From a checkpoint of a small transformer trained on Wikipedia.
Size: 10 layers, width 512, 8 heads of 64, MLP 1344 SwiGLU, vocabulary 19395, 51.1M parameters.
Architecture: RMSNorm before each block, rotary positions, no biases in attention or MLP, untied embeddings.
MLP neurons of a small language model. Each row is named by its layer, matrix (gate and up: input weights) and neuron, and shows model dimensions 341-468. Each number is 500 + 50 x the weight over its row's rms, rounded and kept within 0 to 999. Numbers have three digits each. A neuron's up and down rows have the sign that makes its largest values positive.
A block is one neuron, or neurons of one layer that tend to fire together. After each block is what it responds to, as a language model described it from the Wikipedia text at the highest values.

L6.gate106:497490468440623411512584491557576543456477532456472508583502524550517544431586512423538520519460526437529550525449424465486507504515441535419485480575607470407478608494571553589435486604540460469485508553439491476460520411531535456533484443457490528551510603513573514531486447482488455488435544448408440436488495474506463550490457479528511511460422472470568418548521471458486508487462
L6.up106:489473484427495542511533483596584440525500532467438509539413526563470578493471444472467478484561478464467513441463485450551503447588484493456342474514603514503549518511505517514384588484626435354443536483511505495468434561552592501601503491517462457551554518502491557504545524505451499476424589455412481414496462486550569511407494495504474499492485547556438531472532589538452515405472
L6.gate127:627501467464518528513602529455474481502474543474601549511560527526453464478467474557556524432477567415580435495446511533585579488507489505475449458526580463523501527619495487497477582530433468515461437504517472523444523525549506524460442566542531541547549570484536454489553443496426532506414577501507417528570564575599535523536533606627522463509490459554495542579502403518570498483526
L6.up127:564488422556474470501466462546524493547559499555483535579502551463461469425619469490587523601427544506554526489549438456523441506445432495495459543560543428555490557659485473458409442615521494556394527520424408495515581557491606499464389512503542485469512441537484581471494618560508531508473482456496483424430575473501485483546501509426408501456582559494517434559442453441516527524381
L6.gate261:605409504431481572602495508540561504586475491551551452468520460578576586521457508481501494391562439538497472444485461517524386476547490380478462450485491454559540442517522490554457519513500438406550560491544586539490475522496408469472502504471507527540470503489470579518460483535503496524543443564505502501477438546505564539453521439436493512504499533472497519442562485416414421541440
L6.up261:519537440538508478474486464430530487503577418482550458559512446482527411468423488517477478571539446542489465569454486541491483401417546575555498508593412560540563561506428582613486477450539555481466501518508554444433436509414382555428553435485403497492510498415478505498528593463525501473380540439383570572471583547492507467602541532516434421498610487514541591513456457480491402514534
L6.gate303:485537466531501618454567529547519543402602510448513515537432562522641568491528507588503531532465476535492526517467609501545480534439478500447469541496508457540448557525495563448511496551537524518498462648493526549453449374416464424389363381531525520558463468424531478556478518488613554495483491446475544530564496557637488565600437500509468505569543521640506477460492448445501545465495
L6.up303:475497487542471574504585488500532487467582605455527493485484574532518464542455514564463467501534561464401538541521431591535523488405471488470512574449472585552477536530478546512459506573528473491488431561493490524506524494469440519485425471500539507595513505510424502555576468497533550516476536483552538511561528569507523491574527561548388558479500478601493521507417636495441590467487
L6.gate317:519526553488536526459519514571530542500451487414523481547558366556498529478489540556589472483420498533500631491485514537532522486476395484489444428554557435533624467583509515539364500554531506435472433515477466424523419473542517483553469480505524494610529459481501538505491519411484417481484527520505545425508452460483472538414459482417466425480511479563550442528585508531454483567486
L6.up317:467583419542502397492475492583543502553543463449498439432546473485509429533502496513484458406466492593524573453514449491478512471418491521509503393610504448470490550486550519443428544534525492479459475548506487410448515579525514475461537505517491538527523618476505492445486477508471391561439530503497511442413483491524512499469531566547498421507513471441592541535500416397426474568496
L6.gate328:398486492494493459540499543495602586505453473492464418515431474611495513402443520489426528488511559407594435520545384472449587557450332502508421498447489548506540491548396485443468555518441497461482550514571512535435432471588413443495525502499509507528433427607532513483450458495512460410393542563478487515491498513511534490578523509505474489539522529471494560523485467449542456606469
L6.up328:483437549524553567500467538525503550446465479504494529513556560450575530591504513503583554505512423472483507467499533515518417518526506526489504640475467572573469417523499494520431540442494556511476441471488576583514563511527517480477550483483547491532455576485503542475468565411434509465502526450476489517501398541410469554555494597426442511461489485523448544523480535438358486470484
L6.gate378:505539532466530465529582585508610494493536486504498473479515481525530538520428513566421458519535514589567533519447524576541462482521486493490486494542541564533569507521483655481511478504532563529476579530480524563484472470424536464485535534474467484497526462492541516572625526543516519464359506492417543505522465536553527519499514533438334449486499552580434508505480528430426485574475
L6.up378:561458436405511452494556584504544464552474529595559470463449409530440457586463478547520457508521525602541375472513457540548470447532518414494464482488493536515539528463523602485517564501504502504513571418486519469522573501426513474512490520468409504468441422518513568501516583577506523502495498529423494532545547505480543437502527479503471396496589579492412510500481525514451389520371
L6.gate382:515547523481585532450519606508602482467521500475498572488649536537524458570417485545567459480505464519499525486498580485514569512550484477558450494474550516572492407436468551438496469563475502558482466537543475513470503491459430491494433462416495496394543537559531520578578558412553502429462456423381485415431554492504517498522432497481485508435579557489459510455497504462382497577518
L6.up382:501486496522572517523484512488564431457492468436520594419617462550482422566434512565439518491515466524517495522491550452483597487500383488385472518530508547527498512521519553522526473493446477518488461558501547609489487548581473491515467582479407458435506492574481513521477554507561512492492520432491488410509506526506524494432421489487458437509527591523551422523469535504418492514514
L6.gate493:472503511509475466499477507579451500459491463502501542511542441591469533436501499475503495526434403513509467439506490478550471485518482469496475528542493502468529380551434531426483386538522452498460459553468601562488375499449469644438604555458570437479670411463504507523497532468485423488475496444613511422468581405543494575522506456424606515460537487519497472430583502557432516459383
L6.up493:484542576461454496539466513401462484563483565442493551422453556545461475441461526475549555416497512534512496565403442493451506499445454477501498375353446468437420545529416461498542395579500448435445443458570466486498484504545469480478487451496515545504522481481485470544525505461447500489500496538502495620512472526522555438427514546503476473494461426586459395486440443484545566455471
L6.gate616:478467499525520536517456464511512501520461488475493503434473489562454518490434509527455418560524483468579502458540431440553486462527441386580490500477492539535459445510465485458435591542429563523529502494534597539436515489444414443462561554459508465494490515549450522552560516456466446486418557442476531477579517538486535488593509563446483446474516565607465490502398504500454468540475
L6.up616:546459448532431493468541477511630584435533544467396504581560452540564515410442555406543510469673485475486473547484523441488463508486492513461508466575449540459448503461404434521460499509454489432434483512443488516473394550511503489436471415459501501541535588466444495424582499439542511404443520568543490480417501571530483432655457475493465511418535476464492515490569440505510459550595
L6.gate691:520504485504535443489555593456521425462568563635534444581456449527482484460476484634448442451460598615525539507450520512543495553583492562526485467521596442534541456481502596501584485480582485441432460553518466416494516468406540523423491489403535468534532420545524491466471477509448523419536542528474509455447409522481432546464533502482537518561535565485478496439513598471405431439512
L6.up691:471444437531531519612461446558512632469504577520501437486474459550608589494522526530536451414474536547457587440438438573520533571532452522544519520460548483560462487469552481518565535520552484484374491495460456473518536477452568507472459543462472506467501509550460496506561486466515444488505487499523571481424515471506464534411581539547539542614502419481448442461525602483392477476446
L6.gate889:432577513410524449472560579503532506570462483479572476497456556504477542424479488540459410473511542573540454592514552547514468502495579525527489514470463497564517502499448534584488555574499549543478501499510404463412466491537488532513492517517509514467473554504461435533484496514476503319545449593509550443525523498425533456568573498461487474442486555557511500494506464430502429632526
L6.up889:527502532555500510506491503506422434565409467575630506522451510535488504458437449501493418589506537527501443459526518595505490486566545397566511582510595546670523582539468578526435526517547446496470414439521456560486511455401524547409501587468527452435476387427477593548468446512424555534499448524519572526520599475561479525526522459471421516424551585479418550516481546503473451533461
L6.gate998:498463482560575520490453576614540537416544534467421496555485432543541470461537511543570513537553451381554506547454489476456531441499441549434499522453497532554481491498463581526574564442588515429457456502551543420454393407474482503481512531526583523491527533553558529523513501488622571514450565519513536502584503534449558447551504465462493471543452481465472428573399596519506448462562
L6.up998:459545550541547419542510600584539519502498553541505488461523508578482500455533458554424477443495473503547392473488461502540492465481558616549536471469483519499462438465524396469452530489567424446481479526493464588527542504539527512449535504537454500477515566404477512558516470556495453482572494544486454437509520540591549477467620526586518507531480443536546411464458542451441515468433
L6.gate1045:447509544585458515472450509485574503524571521445518502586537397527534483437545500606563551587518512457529568506455509559580632538465449559529466468562472411561597447479434492487411396610391531502453451563470548498419498498590511460460479474462501476522507541500492540567454547504513388504474493532572512510511468526462474559497406493380443464456520568622481455501465394400497463508576
L6.up1045:549437418505490518445460516501500443504513569404543513513398440506524538510490450564516426529451543542453510500510520600633571468499497515547481557478510539482514480584568558448492497491503480468452395496488556559503525509460602530469379511432468477588534452458542616567520524510484496604405516599519471471582531477416507467488455491574483444422545484518503422502409494328490501468405
L6.gate1120:442406496461499410629564494424563531451426392500481428521482471598518555481419542462574476403504477458527519442432510527480527610568452482560499468545429516415523546509450449472541390540499482554460527484488499477450489478466525526466567433437453491508435489504513490559496520516603515431509556550454522469451534545362477524562504383469483479583443479451542463499593477493423463544489
L6.up1120:456482493502572436525516543520544556511492477424458542543470551522593556439550448466502432517510470489552548480430544485496467397599443446594464457491483422480493508544526462515496495469510466504512476481601484443471579411502500427573438494393502570480527448560567554461466553581482535492534467500426467513497490515480575522503526493526504502488548476474534543486525561531454589514511
L6.gate1272:543491507497541434558489581468568519440540488543501507533486430497521552442428496554545520463551512498583490576431347514429517493423397498438490505509594535533503607506500546509462514469566530570459448518450531520468503490423566456472554516544549411541493541573524479513487543488407485357499501390509491504503457419498513514562519514499504476403556529564475467567474517502617453562416
L6.up1272:485577474478455424493438481581522499462483493543571475507473487670493502483497504489464508501412462552478468410550577486482489424508490440494520486486532393543494528525535513444469528624471445410463392498563522521472456477486530565531420540464474456376546477435593563500599549569504519589530530528499546473535557518442508419521470535562514494493514547517474548407513461569481527436438
Comma after proper nouns

L4.gate657:519394506457545460562553426561514459500451544507609513441515506520411557514471509560432593605464452479477450584506526539547485526453434492534429579502500508465534427533444484540476461425494481414550472574417534470475512552515553545510480454525496550487534509561524494496602553585530421452527538704484551565517423503511559518464503465473608525491460447524520551468502544486496485471433
L4.up657:478534452528406450609443461515534543498431567503558503423443526493568410456476466552529517508508564452518466457486516516483567423506459472514461529410399501623557435452559479573518488441429561488503524439535564472458513516532543482462490493543536487510541496508527465507561508509485487451553417513475421578606540484574521502467468571546472568492501438472482546605537578578495501380459
L4.gate917:473468435506529467567524548530585544463538542456442521506509454547643570520514487449529508416488476420540558520492570583546466363556420465402495465532577501504521424460554573545427530494572496394420590539543570574412543509540466468514427491500565460530518577433435469517457486504524562469457560405530441521495436539627556486477543510455477513589465524487473487524534580513429519545547
L4.up917:392485426473429464509563585613598480493551475487517485501517513560543563486526504475571524502511498490584489454490463466506486506507426534452496456440405505442393479562455541565523485583443446494571495435468529470519562404495446557496502486355441523558529508552568487497508486504512547584474472566428385347593468536507486532579471476477563589559414466443526496509502478498542445444456
L4.gate974:429400559545475536546561574566493454451510571480575517480471504464556445576465509505449500529575546437412510502508583602518566503417427488497463454485542444522498504459412477409537504522418480463497478609470451537439550496514519487529600539413544580508498454543449441546542573491536509564469479589557537448573530398559507578520454573512491473502537476583415485487544490540549524508420
L4.up974:530493486483447453574574520421495497518564511443501475516446521554399518508462492564511515452453531509541499480419573411475496465446507454508476527573562467476505487483482450484609532552461474457521489501545514423440481518523486574581475493523479599422549495523438476529526502534501497469536527564503427519516504445493529479462523506466521541536567495553569553538523507479552420495564
L4.gate1329:525491455477512505440536619557615426537475520480565510477504501498513534415483449472524474484504600472596421560532433469516498411474500467486479455499491462486403465461452455552471480582514531510463475460513583439389445391443590469549461488504480465586504439492508528507510421407490447546514412530448405412506519428546544555475540498535484484510455465492532449529451468443451498566416
L4.up1329:609486525458517420426483613451481497547536469483524492425438535648465582428483491447565525531507452535550549566505577525580496507605454410506475421438506511518419523509552541403515484462571509540478508495529500592442431446503510586495467505506488463433594520464483438478454576401453487455430523502546546459543552486519576368540469496494444441494559503526443449528422433525536451527440
City–region separator comma

L2.gate1317:490469429436538515519533495555422453549557542468464427532455478581460588421479431527596415569472487532484501590439498507575543477439471525436455501514539466557546457496552510595458487513518461473603491529518472453484553485582515513482434588533414460528507492475558598469485566517531504520550483500359524491523442559523568519482510531515462584518542535517393498498508393507505446409552
L2.up1317:546508444485562486446558496507457534572469475486516480593539469476560514496512464590486471585564535692545561514507497577474597504519435501419520466482464434446529565557488518488483486498481485535541585527556478488457453539477530454444381497478355536500529500434535508540510588416450503541489493376536491573425425506461495454430542462484475483397571609594499400516462487451498552529450
End of noun phrases

L6.gate25:549370596501551438508564461542544566561482488445625444399521499489539536575477555531545513521506512483517444501391498459569450417548548472472525443474490549469501471436486460542552575438472490505560542480487535551539453550428476462523550465538504535415408520447531491540483488530475486552549457541392559559527566617487564477551435507564497516501480575549445511527490560559450468486466
L6.up25:534472510555528549485490494516619516530554426520564502557600435523383578501576506499492521553503521544520507420493606592551611476592538460499471482494488541463560422476516513553475489587482469585419498446422404540531450462412545456577497343484600530422494594508536519548520518454486481554450477420506597463538459531510534513512501550423377490487553479549524489511633453518543519495367
L6.gate57:539526451464569498642506540508550535460518428439594444459517402486497562507492516449486527492539506432576491521502491560533387504449509540405529417598420459398535599482556479521526535586455535508463485454491533504533479458588416417580524543456505512542557578527598509516501429510494460531587560485502520435573520449513474485487546501539492537472425583445459533618527542638492518561517
L6.up57:470461457459443574510500484611534473500512466584551559490579538483511466557500561526561530517412514509520462391509442499603453487537496450556498554395588499524532482522466506526538477486549498478455566514466473612646585483550486418469489524579481505441459493500432495549505463514531512517492553462476492560501546586623399511447430486534502509506462397490548596527515514535543487497443
L6.gate76:525485452371495550529548511528440501385462470503487468413458486521487451572542580531517516497481557394566435474432559422369490583457489475643508391506526543510514546499467531438492515537512484560530495489496567451458562552553540509443499535448533510465465475476532467533504443430380582572550470534481441468482449476510499422524486551634438532499505544545445515514446473522548525494505
L6.up76:454564516409504513474495534435463567507438388531520508445510557453521508478574536576521485469404521616501483445474425537549517559442557514513400545465557493461455513508488514520464546538411435461469507483455564498476462483526484428504624557561464570435562536446544499503530357540468601544416479518528548464474490534436449396515532578544543494521593488527501493514518434442412446505487
L6.gate84:435427586469539481568515596480618553428481462495612504489613449492516551488457603504558562457517535379484538520502499497483378524484453467533480533478493491413468395495596452543571547534503477522595486493513518519529457419473501534477466568500523482474459608518469356568539482572489505467518527577491516474524472544458497491498494453557461552553441554543541521448500470480574489486554
L6.up84:555501494420522571551497517447533531490476490567513563484561491593382443545478507477507498417454499496516479437515500532501515476538443416497468637521410448511482433553503513506527571507442409445590519457557509550482423481477530540542531520552455493418569485576462482540490490554444531505483458496453555502532530535530484410402453526537494504549481508494579455404523485546623549465525
L6.gate120:550502452571408502520635511484491469552512480551505498458456437533394494470570587537477481486535462580505547470426474515496551538442513444542435385544463475449440469514491498588428448477558501424505439575547626522444512390498460492525476525542528432541469540509474501515518483452431503538421492541505521573537576593490497548562438501490449516470487407552503553482603410523447477508653
L6.up120:649497490511438618513454542446547475463448564488518443382454547501567416426426478515467505554547526532572469539517497509617513526410562455444514442520499514474478536467610442551490530407516466397484498563579575526552480449506471506536510482494511543443433465550531543500514475586504556477444377602467470519588521522535506530561351464531510553510489502497518514529505494453478423472419
L6.gate161:455451539450571500520472510479450559523525482489428491460570501435494537427490632537464539505510503429527533579435532547436537393556524470566513449443521556557522429502558522514620486433506512457543483508551574433477475558439509481535485445493434470462530551472454543511493507516694459531565527604496548516496552446484552496560561528492507458511514569445518496559489483452582581556461
L6.up161:496505494455497519501505563440530491516603483548489484447511523432517490488482520497506510541440548545678493539546412468538559543500528474530467442467441442494483488439462476450499529420432506541510499538548551575481513522486509465464533503526434417435475547538404545497482407492604380503505548468456584641400651471559475393509493540486563452537459550440457527533553449496487510518527
L6.gate446:507545507494406507495555574455550433528441503542442477523501496476474544465448478408494575525452452498456388490566545520520442436496497440470511543577412363536502435545455483471537436483397547524537524524477459525505515504457438612519491497357467551496517548461528467511524460566461551509548496529613519540505562580543447557593470518512454495520558466495453525540507532485445462560482
L6.up446:526453508550454615515461391462497559534548495559496477464481362483423461490566519535487522476526492566615502480451460477413558572537553488508528500465573460392490499561473526463533503519550542496564557405439563455540476526454588580511659561462419491361488551534476527501513482500518496486517520458457531518420517579529505516443385545457510619446562530511591432462467466551611565508454
L6.gate742:549452535496492489460485479596492446493492486486519570514493458542518488474564561546470594535533549412510496614583531525528543392532430530494466466462553551427539555551480542440448494535497472513458504535527447465536497524492548469471429494481472543500504462532558576515471542533610518515424547587494528505600445508436473513551482560531454537483513544559421437582483496488416514532466
L6.up742:580481529509489520493542507510502479559516480447447501531520525516502525444570472436373507490479526485448489580497643494540484503412424480548418482482457579467527490515491509424482520551477446462497494429403398452511443475424530514539581556490531498470510514556600507426480543401548536479482507593610505406552481543445571506485551531504459553464546523540518599538499514488405410491526
L6.gate968:494359494571402394561546553527534485555482426550509481497537418485520571545593575505505547411466553564526478562490532508435588516507465543523454422516549442472500495509434529532522421517571584538567490433467411461579524458393479556570487559497498515408452532604528499522497507542517456472513536532495527555522491490551444487492480494495635536527522509494405504504511503582469486539493
L6.up968:527424510475477423578553497463488516544372498450551568484463530517506425513541505512470535451542559531502482528560503541510548489499518413536527539498561523403436459455471462488478499517452453527515490407515486438525452508521406525552497456498451481424507610507509426467445428551487430470507535518531435546539522502610537459537563586510541509497444518443461479627497466489444484493539
L6.gate1064:502522506513495525566531559464528506470533479477530536575408461491484577504456592498532557556517540390571463541371476616481586427544457544534526488464549477491500549440540549453488523447537414494528461558537530472489432494459510493478493481422430473434407491520605521584561563543525511458487473463423463523547477499499525450511502480490536436418504515560392517503529481477485622524438
L6.up1064:466540478532484452470474526438495494524472546447568606539487455551479482497535528486468610541579570434449471516415542549538504454496480495504534465446456546489494523286520513435516539433455431488521393477472532468495428562483463441531452398411421460493488573470502506519479511492523590496431458478491497524593458473481623424584478634497576569458484452466429535527469506588461531544467
L6.gate1076:553374572519533560511477525451532555551431543488478492436488420518489485527576528588476492533468588511507508469586479425587505485482453547442482454448467486509563492432604531484467454445529490479464505461460463500448489501443467465502465505516513456398423525395456521521502551510508372517471531525487417566447505528471413491476506452499492436507492496449423533524534602554442548588519
L6.up1076:526535502517447491560573575453425517551550522515549514477524493560571452568505502496450454474542465441499484550469527486533445370496549445371460552471500593525461488660506492455549488442427464547535503488516537440483487550587529503539540524457523498494485581485438485483399531550564525557482470597447568463408458528468561526509512423508669498504531470459446380523446568488484475477442
L6.gate1162:504469477379529474462525573543540477501469483569500530566494453495439445519472555557465544419463513509449505555428519516512505588492521524511520481486555545413464429532567442522521428432577498502485477569490586462493479546434485499536585530460429392562462523608578576561543554590477429467462493479453529458490526487566451547515468549525526504460474491479497421526545476442445533511539
L6.up1162:515551515557534406497604552429589510571452437480574461523526434563485447526564490475505543504548512534531545581448518530537572537484481543475438524466525526498493447536472409444563522516410471556468487500545531503424535570416455492451516435500475516535576500489495488496532488513477484505393532478513592447448538507440507496537514519452493583459439482476504466502595409475413502556643
L6.gate1180:539380484405495504464453558485565498419555515508506538473523467495460514456515562502575560536521467445460547482414545452588468449478494506520482540447567550464442456449533439538517438490520456517527554511508498529447469504528436466481524509567492478391553524500479483531564517504529524536450567508462554605495517608535533582525518569466484524534426455597406528535521464517541553522520
L6.up1180:487414503403493441472403497455452594509481481566435534450554495558478465569462498461496455507505493567515517411448482525542478513418502391497522574473496465445437419515542481473389530480494463458491560412465516601476488450466517465545536485542512496488473465486448464506499507533540520508516415561466503565427512555578449488543577459464510556622488498447439531487478489544550544480415
L6.gate1206:579516543465560522577591548492501482453437499596485500510511423541504602481451544491514505497521484504519499469520497539435522476452439518571492497491481498511596504534545566504481477543491504544530403559454470546569476453518486491506535570461597523534498467547555584506508617550616460374435515447595523508634469521477488522555439537481484478538594572501448559521576506481564477577562
L6.up1206:539478493540470460479523478532480474504468528416473513467518570504414569491527494447506500414530576619495464475411541509402470524480527505567498436510463550458568436467577459480413547469527450466516481407445513545512467524559394515572519550408509451450397442478539401487520475423603464504536554527454501472521479540601593553407508515560465566471537482430454530509526503616525516469510
L6.gate1266:534483539518509625562553427564521467488512524464497476428546449505526512487450533526496523479526407461504513515512543464526453478507448425468465434498546573504530454535601464537596409572504400475492506542553499541563449553563462526524544573461408431450521586554474486529523499702536439525486456508492456595455451564455469465467491497546425458490456498526424476517556480509458519484494
L6.up1266:547441536471432516518480450438555516490505526473522501445600525466462519539533554522457508475528463485562464404557512580518382478408452491486484478494343488455479475479504523468454405585464502491473452527411538547583443471527530540444435561522530510419413586481496499520606456541505483586538569485544488493493575482498359442495485481499464531477532457437547567533542527463562406484561
L6.gate1318:544477432474501545563483544462512498539482483545444463500444372577471546421415492431493507522551497420571466589450489469473494584499502415547440491470459357399549553508437517456551502529469504498513504443464523430491424527468487488504576494468477508464525568539541561545554445478560465513462505549451506490520490484528465447512494480524555436533484525461427523607494544540559445514447
L6.up1318:531542461508431504598470519553486533488438597475467478497491476496515455507529463509558437539530560496493474475611509488459519477547518479395354379501441488556482507575454524465454516537406466501516414469473463440441380547575543411492480514514520509467508493545445606570539524514438438482428458546418513516519519411437532550597460549515566379504542508521413544460556503511474517426507
Table row line breaks

L2.gate992:533459545396568485499461556547610529477506515514441513544500464532495562447448522507502484431438618357556482520448594591470488442474473505625488519584493530441460465574541514534539524437513525546548499523424487441474431490473510498519455458470576602501468551531513481538494467517657489514542513518546540503578429502473500484524522549490501516493513498445478494490477598514552468530527
L2.up992:507522532452461474485522519485516452531490534469454480477445516547489521444548545433478440505669478423476467506549596475433514494444451479482485475510484549575477488577553479379494524420454443492565489424489574495503459513595480641603479558467503533396492506489578382544525441579500508583441498499532478424479498598552543419456522544596475480427454541526431415478479532439491516483446
Field boundaries in infoboxes

L4.gate140:498386475459519477530531550563479479517431430483501531449415438533524441475532518523533489506544547400485475544525553524473522456425573477428464458533416512469489577516540544605519557466427551473481450538492533433475456471606541492573441581594554517450540483503555506610440462487589446517484480497493406506584590509497559466469529616549475496505516541384604461594525545496551542512528
L4.up140:444537467527535545515525422432530556532505470473511559498474491347525464482487546442595579554497521482448396465461562397496559480506523496488527518565460495443478573508539572562523543535469572524508627523446502575446546546525529442483475475366499520596535583525486468528377510534478476490538458433537496497534437540428453454522485471492470543453519506456552492574380428552515512541520
L4.gate762:416472558490509419509544594492531508509483489435530501454524438496522583549534534467459547491554459562460455525444480523439492484529500454512461543523575486531573454551555483523571550464394504413522481504521426504490505440472383571461516498486621465530516583518515363567476528512540442541440534515571455482521510606451539547583526574483467499478558618584469473473505521417478356592545
L4.up762:575493476406568559468483420436468506604558486437533550437446559518475583445525440394428458440535514403455499512429583480497498450574536379472385554470518510443557493496551440556483559511487419409563520524602558480499442521493510498590542497492456495437554460528436494515564457527545501511535484495499491554469454526518610577415526602407482500463529574558510487456596508526546470484504
L4.gate1234:486516503387616506533546475488551449518478449482561536547488431502431556520448558446519476523501563502484478489478598526568467469598514467498508489487522512607553496419423566530492531524507592566403563457492399536505451442465459485505433507468508583497546447504562446520572503496591524423577474461406484470541591533467513496506497546517494568602466569520449469557454499573524516570484
L4.up1234:415597524517538525451475547470453457481532509526523572578547559487503534552488489493462474414467501413490423511430573581600519454547421512434497463474550524584523502488514439383570418461476518510565417438487499603530548486409470408455518456559465464602479465547464439516471408498412497471439470465604437504434411393429493566531471502527595556531511548493496497500490439601550511581430
L4.gate1338:609452520476552564570600517538552516567403527491487443530537491445453541501541629565562469494539510512451434585403590502495503514502489501556472408512551502470513590546488499546605502485547514647484480502499449399560474531571501518451526521416488440394336465466506468528556459520565503474501533477437537564513495527517448501523446458369454532426471515480453497482519565505504522556457
L4.up1338:476466468442420536544510427550545494459547422510511571452412569529475404523558506435490560436580543424548432520577492407512424509433523522409485551561505534500471411420494390485461492656404535433494548509513515473445536499544462534632534556558548490544507535475489486589505429568537508581466469454507415480525548526519536468431518574584449529497442415423585412567439439564538470471581
Coordinate seconds and table cells